Weights of a small GPT-style language model, trained from scratch on English Wikipedia: MLP 1280 SwiGLU.
MLP neurons of a small language model. Each row is named by its layer, matrix (gate and up: input weights; down: output weights) and neuron, and shows model dimensions 16-111. Each number is 128 + 24 x the weight over its row's rms, rounded and kept within 0 to 255. Numbers have three digits each. A neuron's up and down rows have the sign that makes its largest values positive.
Before each neuron's rows, "fires before" lists the tokens most often just after its 100 highest values on Wikipedia text that the model never trained on; "fires on" lists the tokens most often at its 100 highest values on Wikipedia text that the model never trained on.

fires before: "6", "7", "5", "8", "4"
fires on: " (", "9", "2", "1", "."
L5.gate655:094166096128112144123168112145104114137101152140105081070151180120144129114163088112098171124097162134169129147148118059129111113145157118124130146159124155116096185097100130114106186108132102119173092115139158137104163116148097153144101113137167109128142153127156139140111111134127116131
L5.up655:158155136133128139088149147112097143113108139146098079115080095112114142157115128123129151126147163117124161135142076094181137155126097135144123154139129178108060138171084180147102104102108113156127125119182097141162155137060167080147118121121149135103120124132162162106087088118159133124
L5.down655:122161148145097112112162135154127107126141133113104158115123127116132107118130091143131116165149119161157144125119096138109103118158109084152096117144117142117118156108175126120132115186143143118147116078144114153109122169093114123054171111138107109135124116106111114106130115142082115127

fires before: " the", " ", " his", " a"
fires on: " in", "ing", " during", " of"
L5.gate1181:140119124155099122129114127134125128138080132122138134111101135074113135106115141140090084115121076148134107159164131122127156125131099122120163175112135118125164140148131116095156138123127128117106138141148092129106133147143107116165147112165111118114129163101108130138132105117137100137
L5.up1181:146165123137118112066086098092155095094114131115151131136093087141110156169125149127120091123121100119152108123158140139134112088130164133137113122119181101135127118116114116082189161125112123140108117158122114073094107110155113134118134119160140136156130138097145132149153128161130108105
L5.down1181:103163139122120137107075142128096093123104142142105108128082123127134145129127110134170075151127112147150152130160114171144121136138109143145129120105163103098100099144157081140133152116141118089140100143153099094145144145148082106117106145115117175142129125117124126094156142153199069141

fires before: " in", " to", " on", " into", " from", " out"
fires on: "s", "ed", "ing", " located", "f"
L5.gate1205:123154126150145148152156151117106070155140101159085156140158133148114128136097103130127145115107121178141130124145132163083143118148157144141143169144140136134132113101180130161132136170107123155113115147136125104164090081118106154137134122121108107133142119133131159152120163129129115145
L5.up1205:124115103109167081140124132129161102159174088134108132131172087173139155161145155132105153104124139107132146112113197131106087175113118147114146110101126116140114115151128086147128084142109166129147132149123140118147103091140146155152098125145132124123120119110097129124130140155116118163
L5.down1205:128166159119103148169141138109127139158116153131159167156161148140090189133126145135145123097142161132119113147147174140159129151134137151108174138161105105106112117162149105122080121135180163114160095151136129088125114131165185135107082096134118122143111162133098158114089135127126095101

fires before: ".", " |"
fires on: "3", "1", "0", "4", "9", "5"
L5.gate798:126152092105140140156118162083131164134133109110080142146118080121142144096139105106139111151119139129138143100138122089157159107132056110157153111174110119109133136141155160128108082092135109096129149127121118116144117082152150133131130132122134097118181153115101094110148138172135126105
L5.up798:117196142142118102128122151126109141126136076122126117179187145118145109092144118173122165124104146119142098138138122116158144087117119123143125164095086165138090143126100123189145136147150116170137143158142160137145128119114120084131128123102141155102109093091089143126125099148160160146
L5.down798:157151080132145146124151148136148152128142127100163097132112087128093168154153123112126129116129137173178124137140090161125168078106125116181125142123090108114144146128134147130102171124118097112133156162121131144108152137149137121137151156105135164137151128123110105156133103106079137097

fires before: "9", "8", "7", "."
fires on: "1", "9"
L5.gate102:177127110118126115161177152082134094117111166105115139132075163146130094165110134110084107105108108110154105137133125135120138114093119101102139131086114139099138182108109143082123166131112136128142119096134104098111113154081122158127091196120135153115185138161111140144143127125117146121
L5.up102:132145114174109080106143122107114140098112081098071160120138123116137148153123103106088105104079126126173134125158171147143166171112130144139135144116142151139134123162088101125046117129183170130110136121152119124122143130192098148169145130082121127147152086126129129146170111116144152114
L5.down102:113127120138120112108177132132111145113133072105137171150114106073146118153135178125112158095123115088194153167135147145135109089149128110103121146137111112108138168116085129140093147086138132169121130090133082129177128148097135110116140154132083149144161102121157158126139106165175138121

fires before: " |", "2", "1", "-", "4", "5"
fires on: " ", " —"
L5.gate565:103175158106050139172120111127152090118129139140141144131127160106115121144127094151107125122131133133114129137118118152068110131147076104095082112110104123070147139135130133112149137128136112151126117121132128115152081126096140109118102123109128140165125138137113115100143093124140108110
L5.up565:112134132111150177102117148174175110154128137102149144097140141124147133177107112109113152110138136148149148166136141145107175142137129144135121102070141149168159108126095111143133135142121106136106166122134125142130115142177128134134115135089175136118116105144132065135154078149130118149
L5.down565:131193150117138097111126152080151162131097140156100133104147110107174143163067125123141159070115141145084099145104156115102174129138120115145140116138151141106090110127136129113117118174103104156133109119126134153090112128133117123192154167078106091113086127135117122143127158102130135120

fires before: "7", "6", "8", "4", "5"
fires on: "1", "9", "0", "2", "4"
L5.gate443:145144123109093136123108089161094128139120107121080148134110098119123120145147118129108103140109108127174128140138130119115086154120126122141144150092193138137137101141148132085105078143135109110162176120133117141156122134124141136113097160148129116145191133149128092131083127112106095114
L5.up443:138089106152146148119119124165170148123088125130154107115113125105085113145141141132116149136105122152112092164123107090138136091127130125137163170107114128163134152130130169111134083101094143125149146171088094114115120141160103149114152161131127135130157133118138097156107128132126124138
L5.down443:147113120104160121132156167154140115136139110139151107079148106127096144109138123143121135104164128143184141132122084173081136123101143159142079129112137107135140145141148094114133100138102125132118127125163179182117138172147146118103106133144115127120143132124131175079168143125133106157

fires before: "0", ".", "5", "3", "9", "4"
fires on: ",", "2", "7", "8", "0"
L5.gate1222:121131154108122118165135101065136155164138131164103122113115163130117141144102155118133092161129081132165156093089139099143126138137079114082146136146163167141185123119133149144102148087131155108146135165149081139143118142121167150092115138109124163126149104157108124136104163122141115164
L5.up1222:157114093081103155162114143096099120130159092105121137106160134193114129110117134097072121081115090131132168150109105171136114153115120106131119117100144120117168134096121121114111152117138141099111109192102097090152137162138179127131143130113139115099127108139116148157106148127141139126
L5.down1222:108131112111118201094136123148070064103183132134160148150118101116106097108122116082102102109098148120105121107148121124117147100091124134160149105135118107125112109096176154121126177148127164119144147107097109115150145167139164116114114140145124150139144136145138131094122095134125126092

fires before: "|", "\n"
fires on: "\n"
L5.gate1068:162149162121127129158148134066131118163146108140099101115129139087121103154084149067098128134133136064099136075122100133120145141131129141151097143146171091131154136130133114125143097140098131189091117140125126108142149071116147148145152111133146121092122131111124110111110056105127139127
L5.up1068:149175103124126100116099112107134108127136122110137130083128123159114182153132157134116136144126129141130150122142140150176163140103135158122132105151126093157133153110127125101139122164116146129126124108155116121106164125121093136157141124108140122141144127128116113116131186118155123178
L5.down1068:152111156126140148140114143112131122117131123102142090136125141121087097139143111158164125143103172102135129152157098131132153102144153127176085088133088142107155155116164130150113148105138127092117122137151118129160147124132131129101183129111139097137154141120138158155114084157131135160

fires before: "\n"
fires on: "\n"
L5.gate92:160089086136110122128137155084116103100183075177156093132124138100161149128144133149116121101125165131113146131101102178120134121139129092116135120144142137131122101098083072130079123122151113113086143085104174110120129120137133093145115133118120128114112182132121141139117115139151132112
L5.up92:105115127103115165122136106119102109126112095137106177127177166123128125160113114119129100180111121149090143128135132107114146118085117120132142112129140096153142147136132080097127104149138137119076154105156045165137148093169115137119092123125139100127142147119139128132129153101132107184
L5.down92:123095114120162124095135154137123137115139088145183123166128123123131088132136120137123128105107113117111147155164118113154121144159156133118108111117129141115137092129147112133134153117155158134131167131174128141167152139111125145181121139078106117119142087118119171135141112112171173109

fires before: "-", "."
fires on: " ", " all", "1", " All", " No"
L5.gate816:144123184141187146171086163115125114137118101082146104154118115107176145152145112125104123113098109125128124162121148093124124107086136168118104123120096174133137116129103086095142157166089119123099069111121122119124119159157156116135138139125115122135121133137170126148163106091125136114
L5.up816:147136094178147187168148160097090113160158136140141143159140105099159103108121180123131165157106145102148132147125081143136125122137106161172132121102086160145130157144109127098130166134138108108107183119104109133136108137161160140121120168113156101128146103152128148136149097102124138129
L5.down816:132127120152151157122092208147118102121147141076149170121117125141103166061144111142095145149109158107108134121123112122123096135153140163131134132119083119130111126110146152136098162116136119113110091148130104101136146127134152118128106180142136119145170160150123142128126105102169138113

fires before: "5", "4", " Diego", "6", "3", "mont"
fires on: " San", "1", "2", "5", "8", "re"
L5.gate885:120124131130128123150162121166144126137167113122127114167137173157116143157133122126137129133104183127110136077109124128136106091145129144138140127134164147155127158104142114146148139141162117141123082101127145139145121110160088140096107133166122183151133131163153135133133168117100101171
L5.up885:105109134153182097137095104139128141070150105149130100122127178132144124102147119131170126126146160142108114108116101135183107111114128109135102129140149206133106132152119193097149129153195133140115097118110145134136139129121119146110116135133100119131142177191160105137132141102126130156
L5.down885:133117136150133097140141167119124141131118141121108127140124120137146096120144131155114137128123161124124174150123108079147134128114096149130108146095200144106129157097104095130160080127147131183146124130112164153155144144139105098117155127162127131158080175122158138107169094126096097129

fires before: "\n", "The", "-", "In"
fires on: "\n", " "
L5.gate82:148143116118087135114161145147098139123141168101121106157142142129089093052132097131119114120120093115104108161165103156116137098130096132127091119137159082081161097150136125154175106130098105158109160097150145137092143110181132146095119148105146133096141121144189086147117100089125106185
L5.up82:172154112135131111149138154138150132129205140143180161097131138130086133122130126154127102154152117128091105133143151126106119099158142112117081084137179156109162127133095085139118129134102147157103192140108146108136139144118088110113109149107154140140127146137129101101130126121097185114
L5.down82:117154084106159112105120141111141141109144137110099090127138118143128129142155132115122100102123105122104142135108121178100127097177150103114132144156128108119139147118122114136121123077130103154140133118142110110116145135124162134170109152008130120115152136155139105170126126116106146147

fires before: "1", "0", "2"
fires on: "0", "-"
L5.gate229:124128126146112121142094138128161083133171123152136140095185159117125099153143135145157151125109172134129119119136092129113109140137090102098117161127083187133170121133124143149087071123099120117121126116118175075098146121103161089095145150107066089164072094148116133119085096097157130147
L5.up229:126155134114120145116155153094155136138140156124105115120088134159096123137109152144118180138162128069092114128128146142160130142174193119130094116113174150140118141140122106120157131118119110139165139130107140122085111125173127157124104117081192127134131110102149154078128133117174133117
L5.down229:137122120156100100115140135160114125123132153142129133138075152162119110111142140148101128140133100092101104121143088141144097136124110172098093135131129130134123154169078124152106083105184092117147186099125116126141125121125151142123199147085126115159098148116116135108110141102111113133

fires before: " by", " to", " in", " from", " as", " with"
fires on: "ed", " known", "ing", "d"
L5.gate1130:138155135110149114127149168121160094137171098138149129138150111142132176122130155127094166150129126201081160118159120134132126121093118113170102125099148135110130137087103130105147127100138102085144112112117119166103141115167118147148166146169146165196119142102121112134120125123146130118
L5.up1130:128152113152127156131146127120122131157172113117159146111138114147125113102086171135108159119127146123077134164129098128105157156144125126086123119142134143114156089121121097092108166108139117083140139126128131149102126119178155147165168105158143165158153184123095139122134148130164151139
L5.down1130:148144088139109165151109115088125107111137106170085127119122158140109186179164119133144153139125124149125111106142143158118131176165159176120106129106153135149116092103170131164092150147121121107117127114148091120154124139110147139167115104151112123118156111161136148139149145101129100083

fires before: "0", "1", "2"
fires on: "0", "2"
L5.gate569:098064099144087114135120099155142082174147153125108132130119151136118083138134120105101110144077129127127156100112136144154126148135103121103133187112105144111155113155150124128139097148164124151088176101143094139143100070095148166112109079181102106124098152119101128100119131145130151078
L5.up569:136128105163149111102151096111110132115162098120097100141110142120129087115122145144117137140153142108094148120117109121158129130169090085159141091152131142110148127120118138165125120129092152147136125094129129137149100099121109128149109137162085056087122151086133146110070115126107120092
L5.down569:110114105131135128146123104136139071160133148112098133136126076138107095083158158128147108111136144093111148136126130142190159132103127120120096131104158123118142123141152110133101086134124097152138149136137126131134091153132107158091107083138122137066144145083117103114124151123111140092

fires before: " the", " ", " his", " a"
fires on: "ing", " of", " the", " during"
L5.gate783:107118138106112091117161131102166132143155126116090142114107125106143125168160127103136141090141122149110135173140106115124158098115066126131103163154169154150122114098095136134086173140117123154119134161143110154152128080134122127093172121136129108120120109113087147182134138085096141080
L5.up783:113142109128134093112078113095126077149128150083116132101140108105129169174135108163102138168150139112104131151175122126156141105161110177051127133119148131149120122148102159093128085089140067102112130128106151123111167130133099111127110099113108093115102114128132145117127117157125098124
L5.down783:113091109158131108089142171140146108152126120119137097121151136199116098116110147117129140127161112160129143118144107140130138129141089179112122101121164119159154121129145105126119143128152143149106128081135096140140124083168142107147143088106074172091162098131136127130152127126107132175